Part of a small language model's weights: a variant of Muon for these matrices.
MLP neurons of a small language model. Each row is named by its layer, matrix (gate and up: input weights; down: output weights) and neuron, and shows model dimensions 128-255. Each number is 128 + 24 x the weight over its row's rms, rounded and kept within 0 to 255. Numbers have three digits each. A neuron's up and down rows have the sign that makes its largest values positive.
After each neuron's rows, "fires on" lists the tokens most often at its 100 highest values on Wikipedia text that the model never trained on.

L3.gate808:075163129117125084121141149130104094161105131179102104096144144097142148146147109136114148130173152102085161134094158127096100092108157132109165116110131107144159120116159150134144119125155145095138138164093160128091154131129151152130122098052152151169174119110113126086134103140090125128113132184095108133156154142145094121124089136123101134142122145107126143141091102149132122138156
L3.up808:099185150132118120128148142095135135133151158097158126117124116111139092106177127185148103136144085136096123146124102125141143138101166110098165154121113111175108119137170158096160133118131128168118167132121075108121095123155099112159119096175134155141108119146130153145116113152112120099143097113113109120147126118139119137144116126117123122123095124125117088140122121130136099138162
L3.down808:159153128154110143131126137100102117143089103089141120095124139125143105091105154127104110143151112106132148104118143081126110142132128121120133153104156137120137126128128115108151117148058105180105117102173149115131149125172133117111121158121151145130109172153131119163096142129086134090181120187097174111092097124110111158131107189180128136127117122157131076133140144133164143123154
fires on: " that", "6", " want", "end", "ment", "der"

L3.gate1631:119107120139120125119120146169112127128099119151095146119143138099075113131104160137120105144093134146173133127185125074136126117153169140097142101146180120150167141121103137169144151123122169143110139118110093095093149067139141083127197120122119140119159152105125136138120111129127133125126133135149145112143123131127145105158099126096106121087114120130103152201139144118067118155188
L3.up1631:151114107101114126151112135139127116111126152181124156142130106106107129149130126156157134135118115121092153144171142109098191168110193104127160094112132102095131154126174132154156123161138128128111110101096080112141142091136127122073131149122085149122107078165119158135131089129117121138155117137127085124128124125142142104133140161135089123146148141147077115118135124082069110168157
L3.down1631:136118112164155129086091143090148139085110137094161123142111135168127136112116143140115110100094138126132176149139102172116134169118103127107122156117107136150135164137125090115134157118139152107065138083135146132147170116102117152109132104137125091112153126155148135137126129117144120096162130108117138139103136109076096096169121131099128175166142111099094133162076143169115103122122
fires on: ".", ":", ",", " |"

L3.gate719:162174137146122137093161140119105133152128107070168095092137119120096117112152145161122124078090153134105096108132133094138125130120113126128158133136095110150108123142166136116140152099160092165148109107148120139111129129133087106133142141118129127116152137122141085072145118144136153113128155102135118100097144128111122142088116130162116127144148088105111139136133124118105143073155
L3.up719:153120135126136135140131190107099143113154123159131110110134104096118149094153130196141118087157132150051088151143083121127134177119134183146145116163121119125108120141162123151080078126055143146125141159158142155115124112125157118126157139110113130130084156135108114145145160163129093126115121104158124148132105113136144124153093138167128126156124111116167161135131150085125148097170
L3.down719:069166163100144094158091176116113143121124129145112114107137088125109167133138085115125100130112129132109153123100092097135091133166097107146117164115149146162124125140141137109091158118114159113117126124126119115157115132154127136126144172115144149110101098103126105139144114169112118102130158121093141148155127139144095136149106121087139158107106157129139172091139159125130110119128
fires on: " |", ",", "eva", "r", "ev"

L3.gate1692:162115112112118119112157102098189113148088132127127155097167107149145111110113110115097131106136153108126153160113134122132141105114100147089140114133102136143180124118138132166103126126117065147130134128068143120147138130129177125131092105143100119162094114150101183112128117159151140121142155111115151122109136132098124115124125088168123128104117178095121122105120126132135156114120
L3.up1692:147155105114147120134159091088155137121143152128133115105119169172110109119125134126171122073121166108133171144130055103098148111169108136116133108138179125094153137119113136100098103143132092152116141197150122126095161134088106103090130139121104135153138072149158169122126105116147151094132163124112102147132124105134106147120151104092143130134117162097120148117114139128102133113116
L3.down1692:150118078132118154103158149075178146127141117153157137072119111106134145074159110166113171129126121147138141085133101113103162110141141107165084133134094135154152161147138126170109100143121161139121142110118119132098155179121141116140103134105134131116098143107177137135104068122117118132105112135134156124133111174100165156119136115137131137117132145102142081159105048123110180144131
fires on: "s", "t", "ing", "d", "ds", " of"

L3.gate1235:147088058121107134129128113099139129121095112151118155127112172117133117122128153164107111106121182158124081140130168132097164128144133122143098114128151134106150170123158107152120127120151136148143130145161145095125119133079133080096125147120151147096110147191142118111139124169092145113115128148146105089137115111126135143147142151115102156149123137127107098117148104124133135099086
L3.up1235:153140106118152145119154141139091135124104129107153161143118151123143128118117101144124142074120107140045122122155139156125130101080118125102128153088154094124120154136098119161148127135109139152105111156171132147126136169169107139136106107143130129140131153117108120090158125116125114087142095144148118142104099111147102068120104098121131142113136101134135135100153144098104082160145
L3.down1235:120093110146119142179117096094114084151119137121094108123123138133162143152116078135117103125120110182129157120101100096149117157148097128153171126175129105137134129128151139156101165139106142139097129160166129161125147110115131119141114113122131169111148123139132116128123148142152116117121108129127151142126156152132139101157147092134105071132090096119145114152126088134139124123148
fires on: " and", ",", "ali", "na"

L3.gate1044:119174137108134120117127157084136120111077107136142136137131123142160118119153112095124115162127128142126125132135139126082114135096161138102151125120149118120117155158131142172150125133130106074140136157158136157067114107142108139165112083152147139136139095190112127127163115145115132165142177124122088089194148102123132120131092100166132138115146102143142131152105148117119140118164
L3.up1044:127119160141069120156151160139123102128130095112086138115157125107136170152157103115123125119135122087099075150124132129108138134118151132115134109127160125131120101153145135152157091156118144133104118107109122153171102112106128107088129136137170162148127144108136134075100103141073126128133090080141161130113117108118137129134110119141157150131113178118114083139135121163127159167162
L3.down1044:097166171134126130121142172114156103139130078084096151145119128089138120085114100156118110076151114162135149100144153088095100120095115115089182080083130118138134121139143136162165126119148140132128171120170146148107128103150126094130122134079107137090154153114163150111123128116127143087134114156127124139121105120117117122128108126113128142156135148106123153094097116125147143150123
fires on: " that", "s"

L6.gate458:137122148152135110172168135115167112112052117145099122098120145138141092113057160088132155090104148129152130105114158138101142171153130140111135164165145113125132109133122187147115108095123110131056135147143119128120154106136132113107090120122090138132122161161132098099154144112123137111090132123133123117133152148079184131124123157104142105168145136130087132082116099136124103114163
L6.up458:124107133117113133133181133103112158137136108134110181111097160105147129112151110106113131035155119113163088151162119124143111105093094186152148101135154116119129151138147152119146132132119172148111076114093141139144124162110109171116171085141142180114124139123132128128102155131117142156115162088129079098129148121115166142118109162143115130128141125089146105112149155101132092140125
L6.down458:103134107113123132119075098170142140092109071121165101139142139166098122166130119101125086127146117101158138155124143130178156159159109111085130159156169185137121128101102126142147120150070136100132165077170136144112140107121100123122135124112118128188128147172120108131100114100166152154109124134117111155137140132115106151133123109157135139128132157141120117150124136137166095194169
fires on: " that", " It", " which", " who", " and"

L3.gate1548:135095153080116117159098118158103126168160135116117122154099074135137159105086111138116102129135114198158145113172136129113120133142077125115084171120114124141113125135144134156128148186114151139185135124167101126170136143162149124117139184123125112149110141150137113104107161117133099118138135128138124122121164123145141147160112131153116122119110117136108107133119084117153124131124
L3.up1548:145165091111125192173175108137110120117163140096113110094089162137132106119163161121149105117130148140124097137132128117155180103149190085161132098118128113112079092133170113097147116131151124109136115187115140083067141149133146124119134124138138107160096099114172125139116147119100136136124132117128105144145101150123130132125102163107102123163121158128140135125132143138135090125137
L3.down1548:143110153151116153149127117154154121097151147095115139096182174123135108143147104126075145075092119130112126159140125120132154152130142145156107092150114117107120120160124109108120134096121115086126142120153134113141128127094167172139102095170058142110102123115127122118162138132134101114111125080114114155162149110106116095139149166116097130122076164109129086103141120137131113126119
fires on: " that", "s", "ing", "ed", " primary", "olution"

L3.gate541:121107115150207117127128157110129142159126144100152107148152128118118125144128106149124152106141115137146103150126119136122141179121120100148134114106146145107121080147160152175096129149160145109120153156131106095120116101142154132108102121145105109118153127135108152156165150194152122118129147159146123152119124066161114135110141134113132130130132143116136130149157158101160108105161
L3.up541:150138147139142096144140134119136120120119105120152082089130129126127076121129127112071126139128131102173155163123111160093099116133128142125122140121138111139126107122172123137117137122091138114102126142168149153107198146123109119166108142135107141126187119114118108133110149158138126091113110193156130112109140113085130147092083131153110108143098104139126127144119154140156123148153
L3.down541:116141112119106146127153127168085095155143167144117122104148140154129160119143133090115161144150201160121124113124103091191123101130158105130107111139154121124127159102150117096147120114165135080142124125150111151107102129156119080124115098128170135118155167149131119130129100110140144125134076125130103128146068174168103127114119080163125138102142136130087136161124079128083134121096
fires on: " and", ",", " in", " or", " surrounding"

L3.gate458:093134143121141145115115104131125150137153104114110137114094111168128128099113188105127129102157089135172053134161139115149128122147159132148160103125125113142171139146124090158134149104116131097161126159086095039116111132126083118112128132106154119099127136124077106129114124104129118121129116125080136151132102092135101118142135166122137130133116112104113136144157118123148114147110
L3.up458:185112171145100088129170125097182141103106156154131151112143130133126124145121118144163158142128111126093159117116113151125137130147156125116112130120133126137144099145174142139089125160102121127135119150129087113082124098098107122143126084154125108069131104086123126102158133121066147151143124120095113125125123160117094116114106127124134153170142116129109177118092122134173162117145
L3.down458:139111115145155133083103135115153144116085133147123162112110151108142104117048118135125102139081135116110156131156174119161155147106113086119143120157138155103111166152121130105133121158085137114142146117116135095165127148123167113159135140094157121123102070150147146146139102098130169136125177105131106096104104139152099135126121123142149121133175117154132132110145100120095095127151
fires on: ".", " In"

L3.gate1073:111144113096118126103161126124159121076123141118077095098153131126127134123114142138117122111106106129164111118100089169162099136179121120090131073145160103116123099123104137085122119110120118123111131105120177127144117181136144135133138144159086109126099187134103122100169136176154120120119128103082115120135153071094160137130097136137099117155123140119194153154121123150120089117147
L3.up1073:127103092111168106124133139098122133077104082112096140107122132168128142100147129134110141127117100128167158072131129144071127128128127115100168142164148132191133103111123123119088108109139156142163093142094129116120154091091158179123161145116116125103109136117084134118148104147181090100130118108127145145129142099105115077171096131132106127146118112148161146134167145138116109153165
L3.down1073:140108121083113109130109111120125110152106120147086126097110163120117127132183105133150150094127150128149164117101151136114129136124130149126125108138120115163181119142151141051129138061159155157117094157131078116092167112115138125120148123109166136166152113160090113145124103140167113099140134177157157104131089130076129098188127121150118133125106127146149140098127141178116097144140
fires on: "y", "se", "f", "t", "sa"

L3.gate938:129134115139154101138148060120168139104106137165134127130162090134097123142132122068108117149147117114104117066089116119138134092116102166107163150146168141160112151113125163076164137114107155104093187131099134148149095094111105124146164111155092115118158117088117096104095144101099132109133144147138112131159134106117085112159131114094098128041150139124165126123164146126152159147144
L3.up938:149126114122100106125127173128167113127083141141142137134168115155095080105134201122111174142142132142119086128108110127124188143111118164130140129157127161149129139089108139093143126158121107152097150136123063140142159093109119125132092135156095116163142121111145154165166141131151109112154117149110109105121163129113114085142125117126118170111151145135105112080109121128166120131114
L3.down938:134101107127150117101117146127148166083106103114149144127088131116126149122136100132101126162153118147137113190119136129124154102109100095142133132133112167120129165096121120074127143160114173080133088143135149119153152101153134110079161094143096133127133094125148133159087119072092170153121147111129097067124147101105089117142135092127142107098078140142118121104126117140108133094149
fires on: " over", "p", "s", "al", "b", "hip"

L3.gate332:130140126117098109104138132164114158107146118102139119122091130097118129116122153107110127139149119118109136105136126131145131149125114116152150128180130130147099191096117115138143121123138141114124153117103155101128126164136148109112116163107130113136106089120104147168137129151152117108127136123176092144130139124105113106076128117111142157123107090087142120117139110142102132171104
L3.up332:112142126142140153144129184113132136136106111113133114159134119145156141148124121152123137143117105179126168083152107148144176090156161143136098108150103160133154125126123159174109138102109142107134132133137121142128181126132111108112145128093140117155148121124118126114093155140095133115145090113134120122130079109102151159160132122136119084077126091104144093162175142123092157116125
L3.down332:129100121169092149094099112174105144086131124083104117105135142110128127116118113121106152121168171172102152104120151158153114137151107126109156090113129152172104139051134149107100142128154152109079154129135171118121123129134108129129120128118152089142124128129130126100132134125078129143155137143146111130121088162124139181146113092102129114124135099141127159149102122130161151143124
fires on: "\n\n", "\"", "The", ":", " compared", " Website"

L6.gate1197:144152104115093151152138124153096148162081060101164119115136149103113133141131140125180149108120161130085133136127136124119132138153150142110144110113122066151115153132123094138112152104100138190146155161130129125135140118159182114152139146106137131147112131128092162096139132113171145115111121102117107127111134134172142147095159098144116141076132102086089122093104082089112133139118
L6.up1197:143105134135115125171128093143110129110136127080090119100103130147076100092154117089165143154103119134095154120161126112149155109138126182148162105159126137118140146115098143119120126138150061160133093136107094091149127108160128103111102168100112137081149136134168165114182151133117119164142139090135110174103115141138145124119109117138151149151104141121150114092117136099164081119137
L6.down1197:131135134136136095092081130162110129122123107100132133127092136145111134112155113095142127154135128148109125122172123117155164096132139112122127179154095114080151128098123134101113106145174119214087087141145112072122145101100106117147156137146159096113173126169180123114158144110123135123097130136163126155135165127108121136121124058132119107168154109094101057124084107097111143148125
fires on: " |", " I", " water", "al", " land", " Water"

L3.gate773:095120152131102153140127173137142087144119121153163120129137159099120087129120102136155125127107103155105122150141152146110141136126095147129128114125118156099118118158118149129166082119126109121100114114138161163119128130132134139112149119114129111124188123100067153139118116152148125128112168127102185118111128153106101145112122105106130126136171084120092149113141111135130153101096
L3.up773:149093166103130135148144105155127155157129134126133108088155167122131128128114099171133123123115116160197167124141133110133177142134128138180109155128104084085198143182091123118151110119121110184117107086115118152132131141136138137104139097140143127100112092159104145140124119102162143138124128150103125159101124136131111120064158173154133113130149100126113122115146153109125127112115
L3.down773:161100123118130093136123154180106143116156092104153140164131124099098137147088115179106114137187112133138151116108126118110122114110166162129126171137150094117167127121154123102107154135121081092150143107126159080121148095114152140088123099112156149093126155131160125143116150117175127131139163120136075159215129143113144091142172128144120127135153106126109134103147143125084114139128
fires on: "c", " years", "rod", " spec", "ti", " exc"

L6.gate323:130165093163131111115128144126112112097135116059142150099140117117110109101106181148077155156108116132126114146132125130141096158112118133112107097122136110118125171142139133136145132128177173098114144112168110114166153120135130116126140119125126099066122136188105104115153108119114123148117175122129105116090141152139148130107129093107078119121123150137125122142152118165173140146122
L6.up323:135169123111132139097129119131086132106153167138115207129113149137142102118127152078080083143139138151113119129142115143149105098115141110148096169126123143141127134145118117102124144102131137075063171151083139122124115126126122134142117109100148136113124124154083164119177124137097119131120129124122121164184177103170124134163139100140156116117099094129115147145146157121092098142110
L6.down323:122144104110092115139164108132097153120149137146114123129148099160159124169163152106151083104146135157111143137148159147151123115143118107115133113141084104125160156125119110160132148130153140127139159129162123098183137141055152103109115114132163210113084087079097125116139118105159150096157187130098170126125169113134147153114176136147148115172116126094090122106136106116116159147161
fires on: " (", " was", " is", "att", "g", " |"

L6.gate930:120112157118150130106099132103115148114147146160173124148129113138142135111112122104147149104145127124116147151148104121157095149126132189128162149095135141116138129165137126156146141165120105140135063186157167167118135132118168093144118129091119120125129099116126119079129139176135131106134104136132126114158153092125154145144093150114114108099122112125155162149148085135108166146155
L6.up930:186096170124121138146141144136138101109126130150133157133147132121111149117154118074099074135166144111123132139136123112136181115116116181114104119123145104090117102123133117137089133129091149159110079125162128173155156084154143131131128116123120124102151159149127133119120149150169065107144108140141106094138131134164134098114089119156089126157147144120127158127127159115135124143173
L6.down930:122115113078138162092092140126117134162158144101100102138134084121113151194133159154110092108118144131111123131132125113154102123128147183162117089150119177133092123110138131122129127157142089150106134114186099130126161115131107081140127148142110155126139108133142094100112174136126110150074113100117146151131081151154179109157149125133124122127121137101112126108133085142143122115103
fires on: ","

L3.gate547:125118113129113127092089104159117101097129084130160122130171125093137127119154114136123141114159092179168150116172102106165111094159134155142138141183089124096152153106109153159122111117147163101205091125172098141118134114077130101161110152099158172121117104119111187172115149162123100127135134106207093102140138168109104109116137132111114149117109156131125114127150130115100111161122
L3.up547:135108116143165137129105141141107104154121133143158147136108115129096085146142098113133147140119097164098099113140118131134165133139134137085113109161107114110097105159139120130127097147138118142140125078124127138116147118142088141142113123158097146174158110112125123178105106164124092135155114173121139153115143109095160101130174099075125163173129118113142167122165153146134118141172
L3.down547:152176117141119104121114120121106089118100202131178122147159154133147108111131146162115096144150129131073147158146099155141128092147163150132151122126119089120131127129090096091122142092120118140114121076171146152122119144127120116070145096127123115119095166114132132093142137109177129138123081110099065141122131117102110088142105141133104150143135151091150139138118121138094118116135
fires on: " |", "|", ":", " gave", "e", " career"

L3.gate1677:111148087140155119167133139110128108106125144122161175173137109154132136096125126118148150153110140149126101190183110131093165090123146105133108083168122098158102119130168147085119135106125182096116137098127164152161124104091095121121090117118106129151114156150135111140115168113099112151103129121125174117129149139128108169106115145122126142127084086159111142183112166141131100121111
L3.up1677:099160146125104139157145149126107102139103078151146157108152112131131151148103155109101156145135151139082093126168143106136127151174153145143084110154153163138112120130157149136095153122092152114134080102121132102162162131181095080135147143082118115174091148087105150099132110128144131151152098096124142139133113122148097135182092134100120144091098167139183132167106117086110143137105
L3.down1677:113135120182157145113109159096132092131188088162121172106115094150138136106128139118118131126138150107134133140147135142114121193167155173161118145117135143129082091105174106113160116148121156131112096137150107123124118129145124122127160141121135145145118133126124142082121116154129145123130106134148151119149110117135131163144088137103119139109131104138152137093105113170120095116098
fires on: " of", " at", " in", " from", "s", "."

L3.gate667:151115101166134170116125132058183133133096155132118139115171138123120116130127121128070116101105122107112116127094131118129111124136120092086134158147110165178106154130112128071141157135160115123151131127102160167175157158122188154129137101130100165128121128101111142145154151098165136155132156128132111109122178113121117119165112124129153093122127109124122130125139095185146148151127
L3.up667:150129109116090110121142147116131111115147099164133089097139080161126136113140140128106133087093107142156106180146138139091161107136111143129155118142106109141138176125152152164152138125137138132136126086129152165132118122130136145085143174137112106081166118101134145164189102135179138132137139128148149110096112156132084098095106117097116095132119152118058150111099108158110137112131
L3.down667:091142130104130111149149111130120145130107119154070090163129098158132138136126096114094142147105117126180145144170122131124143113137154131119090113105162146106159109171121147131119112112142136109105097135134144139131100146105125118098158152120118121146153141092109117141151119120142130137067093154157127103107089152125103070137134111144124102115185137127124122132084137099104140161115
fires on: "y", "s"

L3.gate763:104172107131131105145104121137128124116128124120108140105169148157101124153084135121144155113109144063096135130139136162108099120162148148140145125102163126116149129122109133130139115104093116140170093122107112139185093167115140097121106136140091149115087164164091143148134160077177160141126174173146148166114156064121139151142108149138118124148157136151163099092130128118094146136121
L3.up763:119146140121119141130101098147172112117137146103181108106156150140107091142138141132126134104088101103122104114100130137141147135121130153160113123110137108121100138119089148085092128141116107087160133084133142100153129140151106112113123121177138103152132112182117128110161097136157165130172171137086162157162148108091130142098172108166138084121130115100160168100112132078151096144100
L3.down763:114137080169123115109114138162107122104131116152112129118143110092155127146137151146099129156094142144115111141158091136127109114105108112131192123135105097126110128109151096101110129155143134093161133116140118134083174106148096102151143122127114160076143146115138110103171152139112181088124145086136130181119134103079133123137129108141149100136150185150131145069140097140181098129145
fires on: " state", " that", " thr", " State", " |"

L6.gate743:138176106162165144169125070139131122146104108135130137092168161125146113138116127125147110120149123118121169093112178144097150155133132109114139115124145130101082100134142117159140113118138110118112046133123156099124152136106097097124118076147070125152121121080138102081121146105162152149138097099134172109108108134122138168151104129127147155126091129109102170100131152130158151115115
L6.up743:142105117083161112109155137125127118139108103160139115107110151092136094105145076101154117150143163174127114149135128129174109164159170158141113150106137129163118126170157107134126107145103092135137146119123094139188102125155099116132140135108134124143159122119120128169148127114110145084154166126119100133152111136119166077110159140089098126064104129089077183118129134102203097102134
L6.down743:119130119144141163135090147171141131132142141127148111125113122149120154117113148129141113108082147124109105127117117130096105141143142157124089088091131159154163100125126176115154110128133133138147126150123182151107127141120110171141125112123102139175084143101140121136113108125065134094164112153167147117131139136116109150159129131139129136134138129099118125106112150118119128125097
fires on: " and", " or", ",", " to"

L6.gate992:144153090101109066139122104148148113177144123095128175138121119132134129105135117130131122114120139135105100108105139181131161198116141144105137092161170134160095144122126120130119094123146132135123139137146157123077179087137133126114131119115108155117117127145125135129097148085134157155144143125107105110155128157107082122085093129144164139082161135152142146097125149180115105133104
L6.up992:118150158106115106125165150128099107163137112142092139122087109144148129156130160112078114112118129111153126137182159118129135108129148090147110111123157166149132136116088123144097092120162136132126165099109119132140090150113126129114118089133155134171124132105165093128082146081098106142130167180100119108129104148119127070118145166092095166106151116121123123110139117119164123093139
L6.down992:139175137134113134126122084130089150158128117152121124145130112168109150184129159156110167100130162143138088159171101151128166105155090116146115126140105157121127102131168136144124126115102159080111115124090133119095160163106102140104122065112111121194163193119114098153113128125138162139100136134099135134088115079147118120145162121079091133132097119129118118159064091132139159102133
fires on: " and"

L6.gate1222:141108099135126103150151106105108129183131120135101116104149126124126119124142097116127139153095142113111135144110142134115118132127139121126137121127165133116142065140178140120120156142078190084134115144145143192145124128109116127190102147138084134163144143163141124104146137124118159102151097121128138124173152121090092121097117153128112104113158100146141097166153138131145151156121
L6.up1222:158122108083114100128155114146112164112114141142110132127128169095160104119099142130177131110122112158103123179191158103103137122163174110135111128156120134042123097113109133168111133145136137146103097137131140108098129117134105138138125171134121083155092145133095114123125107130105136134149108143112153130116108084105085127107174132122125166121186140119138144126101107083108138105139
L6.down1222:136145133133138146154134111136140139087143121130119152125101130153156141146082170106200154165123123164111139131133153165135132117125194102122148134131131163119107142135133119138134184096119160109120081091151128133123128105124099111127115164126107150165143152126131108132116155115109131126130103103148092114112110131135127143120146135139112126144126130118126111127135129112129099129086
fires on: " in", ",", " of", " the", "ern", ":"

L3.gate278:117104102165134148141132158160163128134134174118132119141094148169161123117116145115171107097133131142172165079127161132109117156143132082125112147137140086137134117150153117130109169166123087118142145132113140104161142141108118094131094112109143129128159144145129101069104128098126109113163089158155127122143120129121127134119125106148160117112123137085109095143136152131107107118148
L3.up278:153138152106082132124175110111114143100125144129136130140139113132097132081166163118136111122105135147134120119138127126143146079136145135151129133137097090095127126142123119097148111130144133153112128079143132129137107145166107149129172125112151147121125092111107103154099151104098107147150142102068097077126149126117110154094155120123163127174199114139126147105115127154133131110119
L3.down278:154110145103078157141133102115133137126097138113131109136144142153116133124150133094129163170152157106077176156103101160103123139135141143120126122133125191138167151119093101133144104141061141096177124141117085167158121154115117139154139105125133088113143125147139124121130115099108131133078161123126116123122120166151106122121125130128149094163154146142089149141156156153075151150110
fires on: "ing", "m", "en", "ed", "ission", "att"

L3.gate1299:110120157144087098136138142136163161116129129127108146124167117134138155104072063131157129114112114125166133150148140148118110172145141102138177094174132139112138080148162127123102128075127143117132140124114136097099121121131110123075135104157104123156118112126133151146075146134130159116112138133122120137137139103148125086086161193127132131157104122091145114140104076141175101095129
L3.up1299:112136176101150107126110139126139139092138082128120114103116121123158107146122120105132083162162121116119115151164148123143097124132202124174166148121139115106130136102182074123108137138157137133099150170198110146069098173121101097148144078089111127127131109142140131149108101106154102182138140086080105141084131115075113146094072138139150142135121100148121144069121148128142170156134
L3.down1299:105115121164136139123145130128147124085169141169168133136160138131143157117129090098105135100183206098099122131082087148133111148103138113114174056113107114107117110100117113128177108123172130097172119122136112144119129112104151069147093134090094128132145128149160151130088139091153112140121089139111152128120150117134090129140152121123117158146119111125129180104121123143175122134143
fires on: ".", "r", " occasion", "ente", " RC", "oke"

L6.gate335:113109142127131109157071162126157092130130105081107110122185140117110155121107135164097119133082102150115118119159120148107147144151108141108145151135117119144124107119132131111103153136128130146111141140139112132154148129121184164112131149142113126141125129150143147096096162113124159102151148146107123120150105077121120122119123150129116098147123089106129081141150094152109170157106
L6.up335:136150134144137114163170155119103105099146104107157141108148109112097120099132106151131087096115112126122120094136115111117111090143128128111137139123124137130160119143089150101093148190136075159144151119143129116148167116127107140144144135126139097107126128128144132117180123083140174076154126107123137139113149131169149178138138153147117155126101098148103126119113114134118118169133
L6.down335:126100121111083137177121109105127147137120077120171104126103162100104174133116124158095123148112146172134130152121092124082132124110165093136096163162158124101113132155120118134112136142152121127112139177120140102130136148154163135181127155118082163147137134142107070117131133133100118093143111133167153138177162123151111134159151118159138149130150108106116115101154127140170125150134
fires on: ":", "s", " cl", "'", " The", " k"

L3.gate391:112096092136160113137120095121146110113113134107149126100190139099127157086147144164135119108149110154130131157106101145156103132137148151156123144154130135123132133092125128112156103156126131135156168114122154110113119119121132120127112161140171129145133114118102111143189149140143115150129137120134143145155162075130117130118137136119105110125131131089153159110120118129109133142106
L3.up391:127120137140152109125117108125126124103170131126150139092142151118103135125142087168125112147102132105161139148156112147166191133166122141120117131125081124134137140128106172130137130110168125136126110110127132090147135138178128140138148127073147145147098157096157090088098160132169120169129117134091142122141123116092091128172106107159150166099117110110174177125143125116129128123117
L3.down391:104094133108149131123141151089125112140151132111111162119070153176080072121105065084146124158171110094106144119120095162107172142123118168120134141121101100141131157137124155082116106091158181161090094156144067126145174121131134137126116141085157125090125133126120106115118131127093103124112154109118129107131173158114128125117111105144165114085142154090115134147132128094130126103086
fires on: "\n\n"

L3.gate388:170163159123140090182113150112121114074078126118130170107159150129112152137089141142116089128152098145122090080148074112106066171152120105112131123069140106091156105102101125138131137135136106118071140177132112164128128131160103155146147118187144113134121128142153145132104150149136114127134109084137101091140160177149109102115122121122142079124166155106124104138086170145154102178137
L3.up388:154143117179134139147160122134142148103091117152116124151142141105126125158127099148132087120095141106115121166100170172147116132125108123123098097169136103115105126124158202162135133157109113136123122200137086153151145155144130094113128145130097116093114141116139145101121123133097153121156083182108175139108161076172136108108140132126142138130124173122138143120094126132129155161113
L3.down388:174115121163119103131129099135116133117132136139134130125140111088115135132133163154140112185155124114133101145141117149136165138117133122128085099112078116136095116149158151092114114134141119151135141157153113156126115084146167129150116131131075131120137145111118088144145162155157125129148083103105095138162159128137158128122124119113108133104127136113097134150092100147129158136122
fires on: " Port", "ag", "g", "s", " s", " Bet"

L3.gate1022:096114089118121115111115152112124129110139102106193132150114128172126116103096136123123134106118098141137162121119139100114105159169099113143142187078108119097095093143120105125083118159132124117126104133131076118153139102114137170143123158128104126141139112151143134102109127087117139162125131119172103128147112127157112129156122133163080118154142157080100100125122133131120085165104
L3.up1022:099165107120122132162148094156133132113103192139152134149117129143114148070142115122120158111092114088128155132170121091124138116133111152191146124140146132124114117135152139109114147171090140111121170117156111108173160124112142138162117128136155115132121071143124145137156122092127129103108150132111111116121097145114132139088163106171094154169134095147125118075148171133144101160168
L3.down1022:138129104148141124151118121118140171117096138161132155188090122160126177128149122145098093152089166160170156113141113122114151087120125111139110095124142129096146149086121132120142147082113136122110137110144143096092121144098143132130095093149169125122129096115122100103121156135105133105146123112103120146119143117101135099093136140097158097170133172140128122111148139130151125210165
fires on: " that", " |", ":", " not", "t", " so"

L3.gate1069:149133142126163171109133116098131110126107150130094139150160134111116077101078138096066104107121148186192118141119153126111111127124118114143139118141120123100125165109108085143112150093157092106139158178129114100136156119086131126129066127096121172148111120124137149087129107113112136115158139128133145110127103103132155127142142158145128181149164115118127153176115148112134139053159
L3.up1069:118145106099156139096170108115146118158125089077135207179155158116151133108101109118134119137110172118099102195134111178143112107142150116117149136113102143116106152125152121149104120142121103172125131156149120124128142119120078101105142088194055114154114128188132103115139103133113125117159081127168155128134103109138155134162159125119129111144126185130149126089120109095102172137118
L3.down1069:103066104165181105076116119130127086149160138149141089106143096130103122109084125152152106104123126122131104143146135120159168139131089130121108158163139101136124108119102093134093134141140122100125106150102131103129096138128056144123152150138108184092107097089106140130089162133118126144122117127159130154085089144173105122104099156107093131135147119074132140138113090122117132106179
fires on: " and", ",", ":", " of", "International", " International"

L3.gate970:140165145143159169117111133119160119091126125112131104151122161085112124138114142150152108121142124139118129120127152149146127081143146144148171126121138129127167153131144139189101126108167082161158087110139174134128119141145146143111094160120144158083119129123116092139148112137142169126108131147135109174118097127149147099124146134167155130084143111137150127148133134099138123110136
L3.up970:159132147136122094099161148136176107152114146203124125092143118102119122166082118144096136115099128121175166117129104151138121117124128156132161171152126160133174121166138160147083128138109147101108160077135133091124101139125134129131135143131192142113092143114160112127115128163134119153146150133107095155094073104120120120096109122154127137136138082129159144128118111115117102129183
L3.down970:125078115103127105100133151112122102153134131129111133130104100107173130126077112137134147129162099134120131139115140148137109081146177126158114173144127135149109126147130160105141139141086143116122134113132137140117147124140090134113108102111125099167125087141112107107105130123116144125157163116087143124114076155113152137081122111129133142144144153109098108097120126116149122099149
fires on: "=", " against", " over", ".", " for"